config = dict(
    n_layer=14,
    d_model=224,
    n_head=7,
    n_kv_head=7,
    head_dim=32,
    d_mlp=896,
    vocab_size=1024,
    activation='gelu',
    norm='layernorm',
    norm_place='pre',
    norm_eps=1e-05,
    positions='rope',
    rope_base=10000.0,
    rope_fraction=0.25,
    qk_norm=True,
    attn_scale=0.382,
    bias='all',
    tie_embeddings=False,
    parallel_block=True,
    init='uniform',
    init_std_qkv=0.026,
    init_std_o=0.0,
    init_std_up=0.026,
    init_std_down=0.0,
    optimizer='muon_variant',
    lr=0.0251,
    beta1=0.95,
    weight_decay=0.014,
    lr_head=0.00705,
    warmup_steps=0,
    schedule='wsd',
    decay_fraction=0.699,
    decay_shape='exp',
    final_lr_fraction=0.05,
    batch_tokens=65536,
    seq_len=256,
    doc_mask=True,
    z_loss=0.0001,
    train_tokens=216100000,
    steps=3298,
    dataset='wikipedia_en',
)
MLP neurons of a small language model. Each row is named by its layer, matrix (up: input weights; down: output weights) and neuron, and shows model dimensions 96-191. Each number is 500 + 40 x the weight over its row's rms, rounded and kept within 0 to 999. Numbers have three digits each.
Before each neuron's rows, "fires on" lists the tokens most often at its 100 highest values on Wikipedia text that the model never trained on.

fires on: "g", "ord", "and", "ass", "v", "man"
L5.up546:469486516479472438515500445517487485481581509489459485460447471537492576496464523526493519454468603527524490509463529468583524582500492532488554440483498503501524543468466512435459583469494541534517498576501516520528542458520488501525521474532489459467508457518587479495466516531491492540
L5.down546:547463552480474448487411448504515586513552495530558457503542431530480447588536584567531539436565488496512590503521517428535489523487527504468550457520477492459531442514477516482511526493539505481539527468486530450550425483487462467491476532430473519560471504471490566475491437499496538507

fires on: "n", "en", "m", "at"
L3.up614:518517566497560521512560512542538502522453556533434513517499475529436506474554508451568462549533473552520527498551470505476489501530522528484388403465469548544480557477481478514482542442442510557501477522503434446495454547478565507468525502476430423439433530545555509560500479496483476508
L3.down614:580500447551494530469426492470474523528565509551497485433531466495465491447538404425504509531488546568438519456543484506477506568483596503486508515480504439520498440580486516504520557476411516415540510502504398526460430480515532457464474514542534497475514572498506530578579529471468498577

fires on: " Un", ",", "s"
L3.up628:448564571447420510476505447478496509531434491466506544460449485508554514523457533535523535503437580486515600533492487485580626404542505522440517570505539564462520504492526468499519487465474448537479455522487516449544461494504572485443540461494483431516493503498512469515423557441540560515
L3.down628:425459489514484435480429548414459427457483440563511509489491546442514586475521513469540538509513483498469575512485514436524461441541546582513521578551488485526553514502506489542483503436534439494472460527511502481492454498484460491473400587500462488525472509396530494461474584534532439539

fires on: "s", "ed", "ies", "y", "le", "es"
L11.up746:412556517501496478436502483526538571526505568479492401473450464512512544444477498528503520477458455541486452527457450455469549532484520506524475558500483529471536544478496488426509478511477522546456490467581453472503488549434510530573506525484438427502461469529456471502471538504446498564
L11.down746:543518460497513473485459481509444499551439510522523492484490471564491471550489429484472509474442524543522531557523561510527514453457495548480458480456510523424550502531448503515460444512457526452490481494469500564506546499471535512465528530454525462543575454547519480552453502452439536463

fires on: "e", "ue"
L10.up81:468554519519480488471440497514460438625405456490498446486503456511547522530479475522519511458516458500481425488471497575492536512470519428492481428500519492476573472533540510521568428514589556493498507558515549505510544532436528617540555502441461532551574545493506492533488611469427595508
L10.down81:536513448513550492518421540522491471583442487563518494464470477469470520467435517501542549455558459560498446479458497533481561476472572471520468433548531492587505487589567440528539545482517555498497564558482581524517502512477507572540581515527495518576535489488561539567501573517465551489

fires on: "=", "The", "od", "ic", "g"
L3.up316:478493474528457464529514537509491469561560501523589501516429395613465461528552525444437536522452495525525465510460489460550545474593543473499458472477463487437416498486508431495420541493484536482486583452438514467527500439486492538457496519460556477522514517570510538587524461532425556445
L3.down316:472438511508562515501490467504492553565522422513476492575514506514505493460533517499533404505511401528475526547533546500512497465518456510481593486593495569455455430546504398509486486520465501517497518548411559491511474518555556446515504463527501523492407485495568544496501542491486453423

fires on: "if", "f", "ic", "o", "e", "om"
L10.up253:477392488419448511516526511540518465477476490451485457449531494572479514505475605503473419469410550517561464511523508534534511528507529480547437531534577432486487438570467529505462491501495481496533506546532481450458519477578498479491500554491464499537489463539507464505567500473552519540
L10.down253:468495435504459426507504530483464477567552456461507538416500486532451514523469468516519592530486460491553489596515533483501415510588508437518515487439544442473526529544543532555511497507573440556501504514514483531518446495488504536457508541554451522516454523506521536481456463494474474496

fires on: "i", "o", "res"
L10.up712:503396546537545529439503485534473473482518461534472491510520441541502523509522505471520516566445502482556496478527508565527582442495493551462498540514557526507526530535456482493506553484490498573541472394550477499466535455479445563492514464449464506482512541507482457504464533435494552444
L10.down712:522478519611488533518512546477442489537512547541425456505510485522537490453473532517420503460519474535460554486550543472463587496469541472546498470547443493479452493433491544537520562463504492471545515570459499457623472520515458456570500523502513447463410494517532539538523536456466506480

fires on: "er", "d", "y"
L2.up371:495407465557530442546420462482529529460484460583462480522564504415519560481523478504558539454484547481537459491526555478511553474495556567488543534498440458480479492427577603498502478416518562541456505397486560542486508511506509527476465521524565472487524490482540504501530466532464449509
L2.down371:495489489525497501519479460439512508486500536476451535513594560513485448479547476540539505486467488499456565552498498639558469504521523537500484413463533454490534517549486504519506523505529487541424522538521562503499489528411435535488549452489445471546569587484508529447460522454461514531

fires on: " in", "p", "e", "s", "em", "ear"
L5.up874:457519506532493487451503473480492438546496461487457529505430494408555470567492447514437537533516564460516453518531532496490437557569476552495437467608459565457444536412528430512533446551485453521526534569490556465546541463521566469464485495441489551526505532455485461465497502486530462463
L5.down874:443511454391512478543514438552485478564491404543525477484514470463498587487472489457591459491499523486519475447535523504523516561423564556474494519529475481510523567514469422432528455499470473489496450482428481518472509562536515464600439386536529466575466481463516516465564497531495494490

fires on: "le", "on", "y", "s", "am"
L5.up769:544468452528546524562477467565506491533525541474476519504431478508435542475487479469536486489420485503495459490560510383542494452502461463482571582572474474517518519512505498517510481526533516498546502459556487468464553504500495498568415480487494500536474522554571499473518501458425535612
L5.down769:468531475502475526466538507500498445462468531504547525452492529554555558501473484562512550479501566554480509498502463477498467566569485457553486470514508475477510560522492500495533489475536604479506580536446467443445574444544485532518548450546492518563544530494524464471480521470442516514

fires on: "s", "ff", "d", "ers", " V"
L2.up221:461521472517411520479457461484513458469497504531482517506466520510487517514498497484491542435483523478505515517460509496472565552514450568487502537427634466462509526372476531575473517482538510523494464505536543451498538448488520523407569468497620493431468508495475475566504525454538508515
L2.down221:519492409557438500545506554488467502420490462489543535493493511448424505478541464481463463570483475532439525523475494554506418564488517554561528563508466573526544538510465485556469498461482488501489493575462516502494534533495543490557465457471513423553480467503484485524463515442495523598

fires on: " |", " a", "e"
L10.up794:555492472465510431503499569461493596524472516543503552446507484455554493486525508442456534518454376473555520542439588429454547477510423472539483568514542495526496485516531455467525444575435545491534577479470507508526519589491506542444472528505495512403506511512495551489477493479495521474
L10.down794:524491511433520532500467533545479464458474456426532578545465516438531511487551481515563484518426428532458547522493477430504534554540450464505494494438544538471461386526467483566530459540558480489491524512598569492432487554514497472496496531497488443508522536529560514509607500568522501457

fires on: " B", "n", "b", "d", " D", "op"
L11.up239:495494432435520547450440515475454440510478513472526457522539466487399515570468499484478520420488454519472526499433499489513507499538532439476496517557530433556481575442454504491481443537518516500426561522464504523464507497516481495425477532488502504538519509507471482486498440505521475459
L11.down239:522482462488473453523525508510570482557451538490468458448508440468450480511485541525531435545526566487522508421508432574455429515544529491442511395491511478471490541509567519508562484471449469436535522479428435523473457535487561525530557492540452496527525484466432522523501467484478491519

fires on: " |"
L9.up114:483490486409450498439500519499507577435565557517548531438437482478488484508503486475421489483441452476486494537482523413528461493516467480514484550505485479450454478473487576517507507594431534522589514471463503559552481586486536492435428505464459570444415542534524400519489504460503478485
L9.down114:535493525468497470489545462484596553501571520510545554512490474431491452532550484493508479510464448498456528519510480443537500512535428506532491529486489464379479508536511562482573503538477482503490524503568562530491480594509546525474473519562493489510522507521564528475424518440509486518

fires on: " to", "o", " as", "ro", "t"
L5.up563:479503501553508511448566529483522478479490518463473523449436511564482491461586515503511613490547491507525514543548558501423534418551504493477537566547509439438493459597495495490503484406501504493510443436429482512486522481486488489506554495454402436539515487517527526527545521480507588433
L5.down563:482509573537526578475502553478444497512532501492476560522497527488513593428467546452518449516476441467410498442450455487561536474539531484522493435455437548419506509520487522484499507447505404517454508508481523518502593576464547456438490564476505502499499493521504471526444475490539561489

fires on: "o", "ri", " to", "y", "ro"
L3.up542:491519555540520449498509559485539516578460459465489475495509564559471603507491549517453504546410460513519494513507505465471541493477479480540498552540522473520496513544533470530532475464479490471520434448460453446523492488488523482515535541485430520597605518521514546570428474462475544470
L3.down542:426479595531494475447497506509488469534500559499512566532499496469481570414539427512537477586523449436532511455467514516502528543521489515453494538430441532452514497548501413474516491540482440526430505396441506483488519484470563501506527511528481470520462450519489565436545497482526562469

fires on: " |", "st", "al", " of"
L11.up871:459515536565465494465464501454529470482470473551489503443483571473518493486488581534464492454444488522491516563505538460471594480492444475561511502468479508425441493497491451448483533508506509503536554470546479511510564522500470553442453498512525579467505493544559545478479467457460509503
L11.down871:512500471471509492443551483457438480511565438501563585533443487454500444478545496535530473546467539499469556490515515510460547548517483510460515508445475444467443537490504530498502500529524480536471528517576496505473541619510536478499514492495515440502486537528525531535483521472431433588

fires on: "o", "m", "se", "on"
L2.up467:533579472466566521507526470522537583511555461474499458551556489433495516446507433543559508420462528479489598506516504515505515502469561447545520498463476486553556555532503530483565503516493476503531504527537426476533568479516474486516461528483477455538520468571474530562469459504503521502
L2.down467:471516509471528527526425536467552487516439491531489553513529530540557554477516482503475502417522500605567524466466493537455565529552469496564538523471474508532467543413431542518523494477474455478440434559507479525550456553517520475497459535393523526547500435463531488504489552545454491570

fires on: "s", "as", "n", "a", "e", "ld"
L2.up447:441510510509532381510435507488507418529476470491484473491496429481527511544453431465538506480495518561464477519487503518465592510470466469497447471573482514505518535449475481483569481516508473506495561580549503463523551493580513450482527524510448472503477474534487461531542479440463546475
L2.down447:576459501495560464526482486529558496502527499536542469504441482550460449527499503498498479431502469489422491473481481563463529555508488530487441478523496497452460530488462546440515481480455515545490506461523493484520451544568528438503510445484487555529441492524447461477499530523530518559

fires on: "e", "er", "is", "her", "ing"
L3.up196:498495571469531464455490479492499573531471467471513524526533494550487471383438550456509535430533572423440459515461511549457454527513531497534464467547531464492455457497407479454528541462517500516467549519529525517398539505504484505466512537491502463499535521450594597531506507440445424500
L3.down196:535512503503412486486512509433519615447504540569519463467601545563511530483466509480500520484489467423536495482507489503443529448508472477452469448486521453489544472547548416487445551505475444536543583577511478568517506458478506480534505514564510544452540499498516426490553478509493535533

fires on: "h", "b", "p", "ep", "l"
L3.up147:455513463534468492442485496489460490418485507564540456462488516460491507578501472553498418587501483510520506576570529562513545483535460518509503521504531511535485507514489547490487490532531527505428507470533474477461600456418485532545525436460522423550417459499452457446461533475490527509
L3.down147:493458575518484437467445530482479468488522505505538548422465466538520512494402416482486503520482444466470544515450501534553493477507561516548487434529542450422479487512538520495479540470499498496514510487502549526502512498491558485549447544512500535487402530428488497486494476515528548543

fires on: "all", "ord", "as", "an", "on", "g"
L9.up60:473491515446491443505513523525480498475490558526424507413573539537545579474523549491514589477496532478522532522465450428535494536457420478475528419462553526546479473482527534461465493501452557508502497536461534575526484485470455517529423519518538519503477519483557449505495474536452449565
L9.down60:489492419533466548554515455477492450473506415536451549454492463525513453465506433521461471487552562516553531512469469567517527446434517475555513498525510544521491459459513515555447531525459482559502526458489432604469487581548449525516463508481531504470457494558514490506424439422534464526

fires on: "r", "re", "on", "iv", "om", "er"
L3.up389:425526543470502458500457475482470500528499490453470461549557503499450485565531550555468577581527501498467511492558485501530470494504513560456485528488504529534493454507565533516476543508474513497482514499460528407526490515565474572448437479489442382528423481556522528489438470450514510453
L3.down389:513498462474461590514516546550534483459458502519470505401445502472505439413553477486516429525517530547462454463516530474515582444481506502533503501503533477523574502557475489482510598547510540516509522516464421515534528487538483492516453493490506452474503485505433449501601522446483494464

fires on: ".", "\n", "k", "e"
L10.up393:560518498453503528479527504531442502475424427535454479488495536495489451529398544543519467532523449588503550549446510534551499523523504496526494518519552481513525517483470526468429541436497549493488536525499566540477543505507476496449519522522505482500380591485556505468474464524507566550
L10.down393:564476503487489510555536456486519496509453576561473481611500465568517505494532480532474465522452505559525447512484476491463414517547499585506525497507506460572474493490493449446502515563549501592442462554499445518481524520461464512446511468531526451501539557557444565576513520454487554465

fires on: " |", ","
L9.up735:523549539427475483483453460463488584478521512478499521494405497455446544538540469470428539473448480508442492571511539458446523486502516434516503543459475521383525474497491498485463411623473465511536562534468527517518485482438504450482455484490467460527489536465508561426498495542451457503
L9.down735:535511483455513543508444513479425548529508472524514545474410568512489479495535478541450512503489509498424486474467477514512492517471574488546480537411507431388535412555439458496518457605473517509564470515469488505493520603465473477505511509469509460551449527499503575496448560523502436496

fires on: "on", "ant", "ol", "an", "y", "om"
L3.up87:542551489569510438531498504484549527535438526481478457519511596560500463538500532483516497498495528472500495467514475487472543510459592560511546587483476493491401498471500558523485489459501512485482596469468476474497443529507480453503424537560457429524440486453531466460501494463475361433
L3.down87:544532527485542550538463501519505508524558550532505517506494471451509492507486472479506510535581521486559487554439491490450525523575503551481518511561543470469407434460514511522531482500521531520498490555524520511434537469497499535469557506458614434519480550393502490587524499479474578525

fires on: "man", "ian", "ish", "ch", "is", "e"
L5.up406:481490590503440400478574483497453610524483469565476409518535517497495448501450539499533539460498495444591465499522545481477515522501497514495508439487443552476458419463550498472473516480512539523466495542576508463546508463500527553428553511508467481488494530454524510552445521478433453505
L5.down406:529594481453461504564544542504446445447538512439499441514607538491526560461524626499514510441503454460508461569460458560508485481433546435477521485530438484462522487504490524436495551482500424551448500449507490543552512525501493497482560537515508521502563426530573472525501506577518473553

fires on: "ed", "e", "re", "en", "ing"
L11.up773:453462547504510442406555533554465510424543435472483560447478485497393517544474471451453515566507491492503540577517569456549527544491508563481510467528510451480499448498502517523510533545499500476529457539521491491402507468524519552491538479526439483537526519604556515485509520586457499463
L11.down773:482436525448569477477457469485587537500531523512546407520500533483460527409526479476487482471484464523491452471444555531475541546479519485485507523484495475535442536519564509557522462537594435562507534505458521538475474554459458502515434465439526502427475486545540524541486512500396476496

fires on: "'", "ec", "an", "ch", "e", "ic"
L3.up466:437435533533588515453533486531442520501527464495491445457496537581506518447489521483511502446488467488491457492504461463460510480500511498458435417398523483502512472526577521496495448491554495516505497508522539460551489443483566493507576454470496498447482490472494529419477450546492479446
L3.down466:497529508478515516515508524527468544439487523478474457544530523557482500486597545540498415439504479432445492505511466482507461450529458425504501519548434543488431549491505439509457528561521456463462456493600524486512451565471540440479544502590524484506473471489469505436511506522480507525

fires on: "ers", "ge", "e", "se"
L6.up724:507583573486439503526485483457537496542467483514460582450503542440459493425453536487509547414496493505448477464464493576526495471495487526520541499521498518424574509553552529481508448501590491522498483538475574505489511464480534545445516436534489530515517540547521508490489515441447584495
L6.down724:505504495522514467469458482504491559514474480473494479544546481490575464543488443516577487495543463519432477495543555526450469506475475550494444553444498481531468487550499456520518463526496475461551518625529425578483482486449530537533469533443490574492528498495497532563450540486435482513

fires on: "es", "e", "y", "1", "9"
L9.up71:474487497532541536483562532530468565522503539481482512485509408581442513419485431521436513452527535579456502475484481489458529534498429461567550551538515493451539484530461486529521511489480467513540509487589525525462537470495473498587519572491538431425498505555502508495541528455493477537
L9.down71:555507442543493501537475498496423450458455511478461504566462502558473454516555446554480481492481377543550427514561484434494523462483549527484510531435559522457485489517517537503525500488517540480525476553475491471509463532617540490425559472528563489412483509488590490551495503414485558441

fires on: "am", "ir", "s", "ad"
L2.up551:522565488461433502480473494450505519525492494422528504464447545569574516572478558503525521426498520447536454510512511501471557496534512554484483601526502499502495512492464544486499477461466550433457485507571503424436461474474545383491487529585504493464490506510471425517476561517481532531
L2.down551:524537496499483530516575526532447545432549451518562433447511472485561596559511533549487579471497468474465488502518453503521476541561456544440497547488504418497510467471543497463462489515497530427528494523545531504510491515504561473481549592502533522532505497470506558532449467476489457553

fires on: "her", "m", "l", "s", "n"
L2.up309:498551510422597486450529496501549520482483500501548551463447470543476434457509476515481514459462486494560503517564447517519419473531534541548491479453510460499484447524524491538570468509556431512450552497587440482536495477531511491507489439535448433459538444494491526403504530507494472515
L2.down309:554474521496532548507548473498461452527497446509500540507518552477525600485466486550511538494504452471445485528476514556507477521555517444478468450498469531547481416531511497522583496583528442610507503531496515374449529499455499477450532512501445503452535458528500505481448473509522507573

fires on: "re", "ed", "id", "ro", "c"
L11.up810:519553484574426480406554544514472511502547483552506459512550538522488562579486501439474487529534458471507547555514549522529532517461470550497533436514520412532548521484492421532520516540551422496477476442532503563477564468480505512553485487455432500541469478480547508532534487462523478452
L11.down810:474512448499502572475563532528521551516482578512499462452513543445453507523530471501540594510485427470435500456545529491588514439476423488542530496487556382527474576423499446440464505458462491496479458468462469601566556530464443465495496523495484537517567482506541534493484554536487418542

fires on: "o", "i", "a", "ri", "ra"
L9.up64:502474478530539541500539539527487494470565400534462467512465478493474555514476524476514474564429472473519556420517506509494531452530460524494398487551555521490522517510564484542477598494539471550512463500559463528518428565493525532470437464440463495549521500478500484498570515476445517527
L9.down64:481546503539508504480468430500481509483559465518408520440504467458564507453479517552460495502540453553458568488439423570487511445522465502560488451540486502429542589498504492507547605501479520469532478602558484504501523579511463514516487550485502446458495512479484460480502524476510561449

fires on: "i", "t", "at", "on", "y", "ou"
L9.up78:496475518607489501511505494497446468437586500552417529432510486500426425536514525498496550499479514518519435534514495502550510593498493489504491456485506513521593543412504475526544482555537514519579546464430560538474568527446485511509468466449573443587540463444513517535544416478483482533
L9.down78:505464517548478512547495459476506470556527483452560518462573467504540470487473468453487513462477523501559487516506491576485519554562554461517497548505478468521430500423478576475480495455443394509482481517504398502472492495537576491509490478547492547500436482474442513497581495538579506497

fires on: "n", "r", "all", "est", "ld", "om"
L2.up702:442542549524494509519494456480501498497508493408476514545522526559465488512551586531491524445547472524484496593560449497428477487583521517483515577465485460493497531475496488534445485492563537549464468494511503495559536450583482443497516501497436465561486519537483513454447521487488515435
L2.down702:565537602520473392534512479471539490412487518516501516454429495519418471476506522518587503535514508578503489510553472463549523502456497505517515492461489489593441451455501454559492512490539512468548492534510493537473520499484526488473517435576491517473496539501457477521476558471563532528

fires on: "her", "er", "ur", "e"
L6.up335:541477580529460509482525521459416465460494524499500548556497474519395495437463533518535547409449499477548501512516529608468498546522517509487543490514451433448450512492510481529506547495465450465477549499536520534537517489515574495463559507523484447577589471527576577557451536498521507443
L6.down335:472551475487448437539484490497532524525500436418477510550600485503516490571480563459461518476441460472468504545528460502541492492493519455465543513513516500474573504495464470514471509420473486445511490527473521393552500527414501480469440495452508513457457418488526513506574466448476523519

fires on: "b", "il", "and", "on"
L2.up236:455500503525545464543457468426533500511522548543470548479533511514483505484494458545449523481451487520480538463468507511511509527485424518534528466401423414457476547506445534541455520448478537534459457498489529529537550504529380529519505504491556487468518469512523433469452445513433437531
L2.down236:514470498467536512479463487481472530538488570501506423576544471506522448533508514527530458486577567512474528436527454505539470537469465451541464506445477468426463469478511514596529569558499406512466495459466540501485517537497513479525570463498479443485512482482600487543563494571547563469

fires on: "a", "e", "at", "th", "h", " Ch"
L9.up545:511491539476452461481503489451475465487414517535460465460460504474494464431540498525481500545513465496581550424522457576547394553445460534483495457585520500508491443532469550515447602513489475529447495542496520486522517530481554523443516591444432551494553468542481480517498500594505496525
L9.down545:497530551451521495535424548490548509480476514548428491493445540563536470560528481511489498467520528450503446533542499468539409559509566482526456454533508469546530506510530433529531555523500609484460453481507593432573572579478507505505487508494508454500446600500461468515521511505499564454

fires on: "ed", "c", "ing", "f", "ut", "k"
L10.up110:537510527465548532462527486491500561436602504514506437553426476537511577568538519446494495475522531420512534485506417514503465531422460541518533517458519458444472476442418457524493407510482411469528516460507471535449520541529530481599526495508494473513445471531496488526546540460536472446
L10.down110:453454526520532519520553608535508487501551453539520436436523550504438417421454473487481506512473436457485525521526534512479545405557474497523488509474546473503412469485543542532552512502462488552524470534526499546536436450564508510475545524436447441494493505497571517428474480469558431492

fires on: "),", ",", "0", "ing", "i"
L5.up600:458478460461507535561487476536513548537495428504524461506514439517488492458480510466529571525445552495497499519504463418543592418508515487517420473524509509495476477524484466559509498447452458474490448531489601463547521491537521587491499442449495464564504491478489547586453533534503516528
L5.down600:519545481544440455588462503539438490532523497498532512481445446423516507459480464450535496511530489488517490552550516500495472508447553425458523492514466515457580460497555471475411468474513440456482420550524523435498526529480529542537428482542617430515455472562475482538547517536445493532

fires on: "b", "m", "g", "on", "ain", "p"
L3.up878:470552502454483576445522488502515427517474494566488447561506452493523508552512477584475538540468496440479470505550450585518503505497533526498521502443546491471452527586530523463470401536456495515498446506616428525515592533435437515539486493435483498515507440494488527470521494523542510536
L3.down878:494510542532519528520472488525486464357481532491510475460462550552465505412485482538480506467492477446494471525581516471560437461487488493522488553444517505509499603442432556517507534491539437490510476499467587477528443553497544471553439486451440531526463492482462574520456506464507530487

fires on: "b", "n", "le", "ol", "ain", "ear"
L2.up403:527525469542559450507435464397564510500521481533444501494484428486532505548475512541475578514478506501509513465438475541496499475500504441479520538473478450512533529528475471590540479471519527565462563552512536565443533472449484429471509478538533507476523510550452580501463468531418525520
L2.down403:518512474499464499507517504482539431526591483488496529359507473494463419485502587546502462469514531527450521502567477465413449494559481513459553419489510467495492517530496501494479463470523457507491462389540489524526490571523530483508454545491574498485524489421471492467465510517433536501

fires on: "b", "le"
L3.up520:469525424484467512483434523401450490514548511534490485422467485453483510500503493541512520483490476446482532542474497471478506497565477510455502525468532449542583554494515545540552536483509475503534551556518531522520478507453506516534494501535484543437541516529431482524545463446513470589
L3.down520:543520549517590489533495475447506442502558501454505534428501451497460463488559502568552508485415513508439521478566483416483497499564512494424507374494468486536467507539491451486500486505449454503484548470564526602474533562461484510487509513466497450554490549472534481517535496432514470468

fires on: "ran", "ro", " to", " of", " by"
L3.up434:480457538509521454556479444499534544480475506555507496452454565530497522528570462597525488446530477488490515556511497557483488464519472464510523493528539474474501498548465481549469487448491433455485465528538446469491428480466556494435424520469464486556570498534463463538458440442529579451
L3.down434:526527539431563488561498505546535421513508504529489528524506502524514519482488450479495501493529463501477502468576463438572499447549416601432479463494483529477601438568522460507472473495587415524496508536531534504526484549503531458435565513566554489479538471545469553534485536474499496476

fires on: "l", "our", "m", " l", "t", "ul"
L2.up630:505572462520545515461522500456516570483497492558504472474456468483512497549441476542527505486469449464574518504499487532531478469442547502518490487497466475450492457629534495570530411489567504470509438546543472517476512497498485517501502509502532564455530545457462589528485477503522506552
L2.down630:510492537538535465531482462507498505504528529459505512575471497503533545485448508478444533522487506535473484553542487539467472529520509515513560420537469451579493482490447504524522414469512447543471461506465492448460586456542536452544560483511485526487537498570541428460502466500487459532

fires on: " pl", " M", " m", " are"
L10.up238:509527522545437513506511480464494570462430460543513433429553486466489502546507533463474411451498480420446471493525614388503546519561516561455509543526518564469449495501576482521488544500515528522515499507445509480531588521552447502419493516485504522526444498482490497459483442571506453427
L10.down238:516527507515485493492480581525472405485482503497547451562508540427541520546469502552508534478465480487484461534554508465515496485464462578519480463457525520545538456509533447527512521501540482484508455471525476461509558484532519506518544613517450483579516487440458496464542433597417541497

fires on: " m", " are", "ic", "or", "M", "ro"
L11.up115:506540481555458515517548522508524526505496511465521448482500537547433468471508511442551450422457509443471473549551468459538510471549510595551543504559546474481530468449472451452512526490502493480527469496557492533547534497506461506478458511475553417484453550518448548556489422539489492500
L11.down115:526462520532490480579514449485486520497567494442509516497466399497486494550489507532563505483535523446493505540605474463546557481475552494483434516535526529544475519464568423481542511568612535542533468561545529506528475527471510538474505506567489469568491468494535431465447534525493412469

fires on: "er", "ort", "on", "le", "y", "and"
L6.up857:470509509579507477620483498461583505534476492495424552497488502570438556522496492531436570450526545511486433513494490518455481494467511416561545500448486483506491437400532549540465475459556555506456567424468530509487546505473489508480455490448522438562496482455523500503513482488455437513
L6.down857:527440463477455496491486442534478497452479488554506515528508523542437496463558501513505496523583546487487527490481504466484551460514478493498470536471532431428512478524450535517474440506547473463534510537455423455476521555473509547507534496525492515579523465487561565546538525474474470525

fires on: "am", "or", "on", "ag", "at", "il"
L5.up359:431505502577461527580461549504525526487451508466477512498457409469462541532438537428481415476465477439482447470552547488520506504544512562446576522571479524496513476485477526508502518478500490460457478481502513476530515520545477468522491448481507466521504545452472520519509482453464541587
L5.down359:498539470491424514468476495493527469574540449544525480500561432550454504497508510444551566511485524448441478515507490417529520442488514517462460485465505460527538486455484503463542527509554481501534481495486518513524462548510500427516526448550548486477446467513442392498524503529470487505

fires on: "ar", "e", "s", "ip", "y", "er"
L10.up828:422542519539509498469486537515484474532430500512482466437515506512508564459467492530489579564514511536435449483471477563504505452551481446540554524446570542473503468501504458510552504532483590471508522525482514509523459500505533533486519511502495542550521475542528506478517567457403501543
L10.down828:524426469515488542440430520444467519529528500508564485503572559490560444511521477541471510478524469560551463457509553579454428486450470544513476478448518499523449552567490434509522503521487513489539465506595525451485474535493441483499529489519500497418516580503456467503561564544517475519

fires on: " ch", " Ch", "e", "o", "el"
L11.up553:558485486488496506478474452578513510485515538485474454464507453534501497465503512499482450523439491485584478481564521576527427478490462517507487482469462531455551435622473519487469548410445477524483419478521499471558528486519476518474581507489440529480490547515505465503478511535540462501
L11.down553:475516520418543480529498498426507507487509460532461535461536459489515502457564529522399471438484532526506513532549499526482504515513527484479469482480485510471519481480516516477533508478502503553532535520455402574528543616492506472515524568563475500546472538458518478583490525501480542437

fires on: "ew", "her", "er", "d", " D", "D"
L3.up554:550532503499514466477571573438434479572461530536571502458502473500465507533524548396438492542482500515483559460545482470449466446516507484585409498488555501521479488431608488457467490503513489585518539463610497535494541487454493534528548529530485529483459495543494548503546464457512397583
L3.down554:509478474545560426488476520486606497483467482482602496533481562531496528548534545501503528461446495486515501486508444450528497493473512471522517453535490494455438483458441452446504507538493461400492489531553466525388577577514566492485387570602492525479454517507484519605465436472552429553

fires on: "ew", "en", "ear", "e", "m", "rom"
L6.up155:503536478482546546469519482544515535533463493555424544473422478547525472496458483483501503549526495549522519477554479496493531523532480548500409434520438493458477490562562522436571496551487483472561513506536512493472590441471543549475529462491488477480422482495496493555499514498562532523
L6.down155:516489466420504482562493473525503473470558470542508510481491487559432548510536541494535510446485544474540545480533499541498504541465537504472496472440436501466574447449553461612449529494568457434502492455490516532429532479546488461476501503520561522557503493588572485577503516464497453507

fires on: "ec", ",", " is", "e", "ce", "an"
L6.up634:499446459508493547529519462442485429571505508539509422476499474552511424509468584511496535504449497454514555538503508461493573477590495480486507464462474538471523470507516494500487453555459484583496556529520542437584437475553530538485480481528462411482520543469517499512526488484528545534
L6.down634:474512533556499535524436507507465486499523487498460481539538459513485570475460480552499550482519437527577489410488509469554480472509470548483526517484442589499569414535448440550434502515451498486501468558529522513542510478557505536447482526480564484533551451556491563551492480482483459529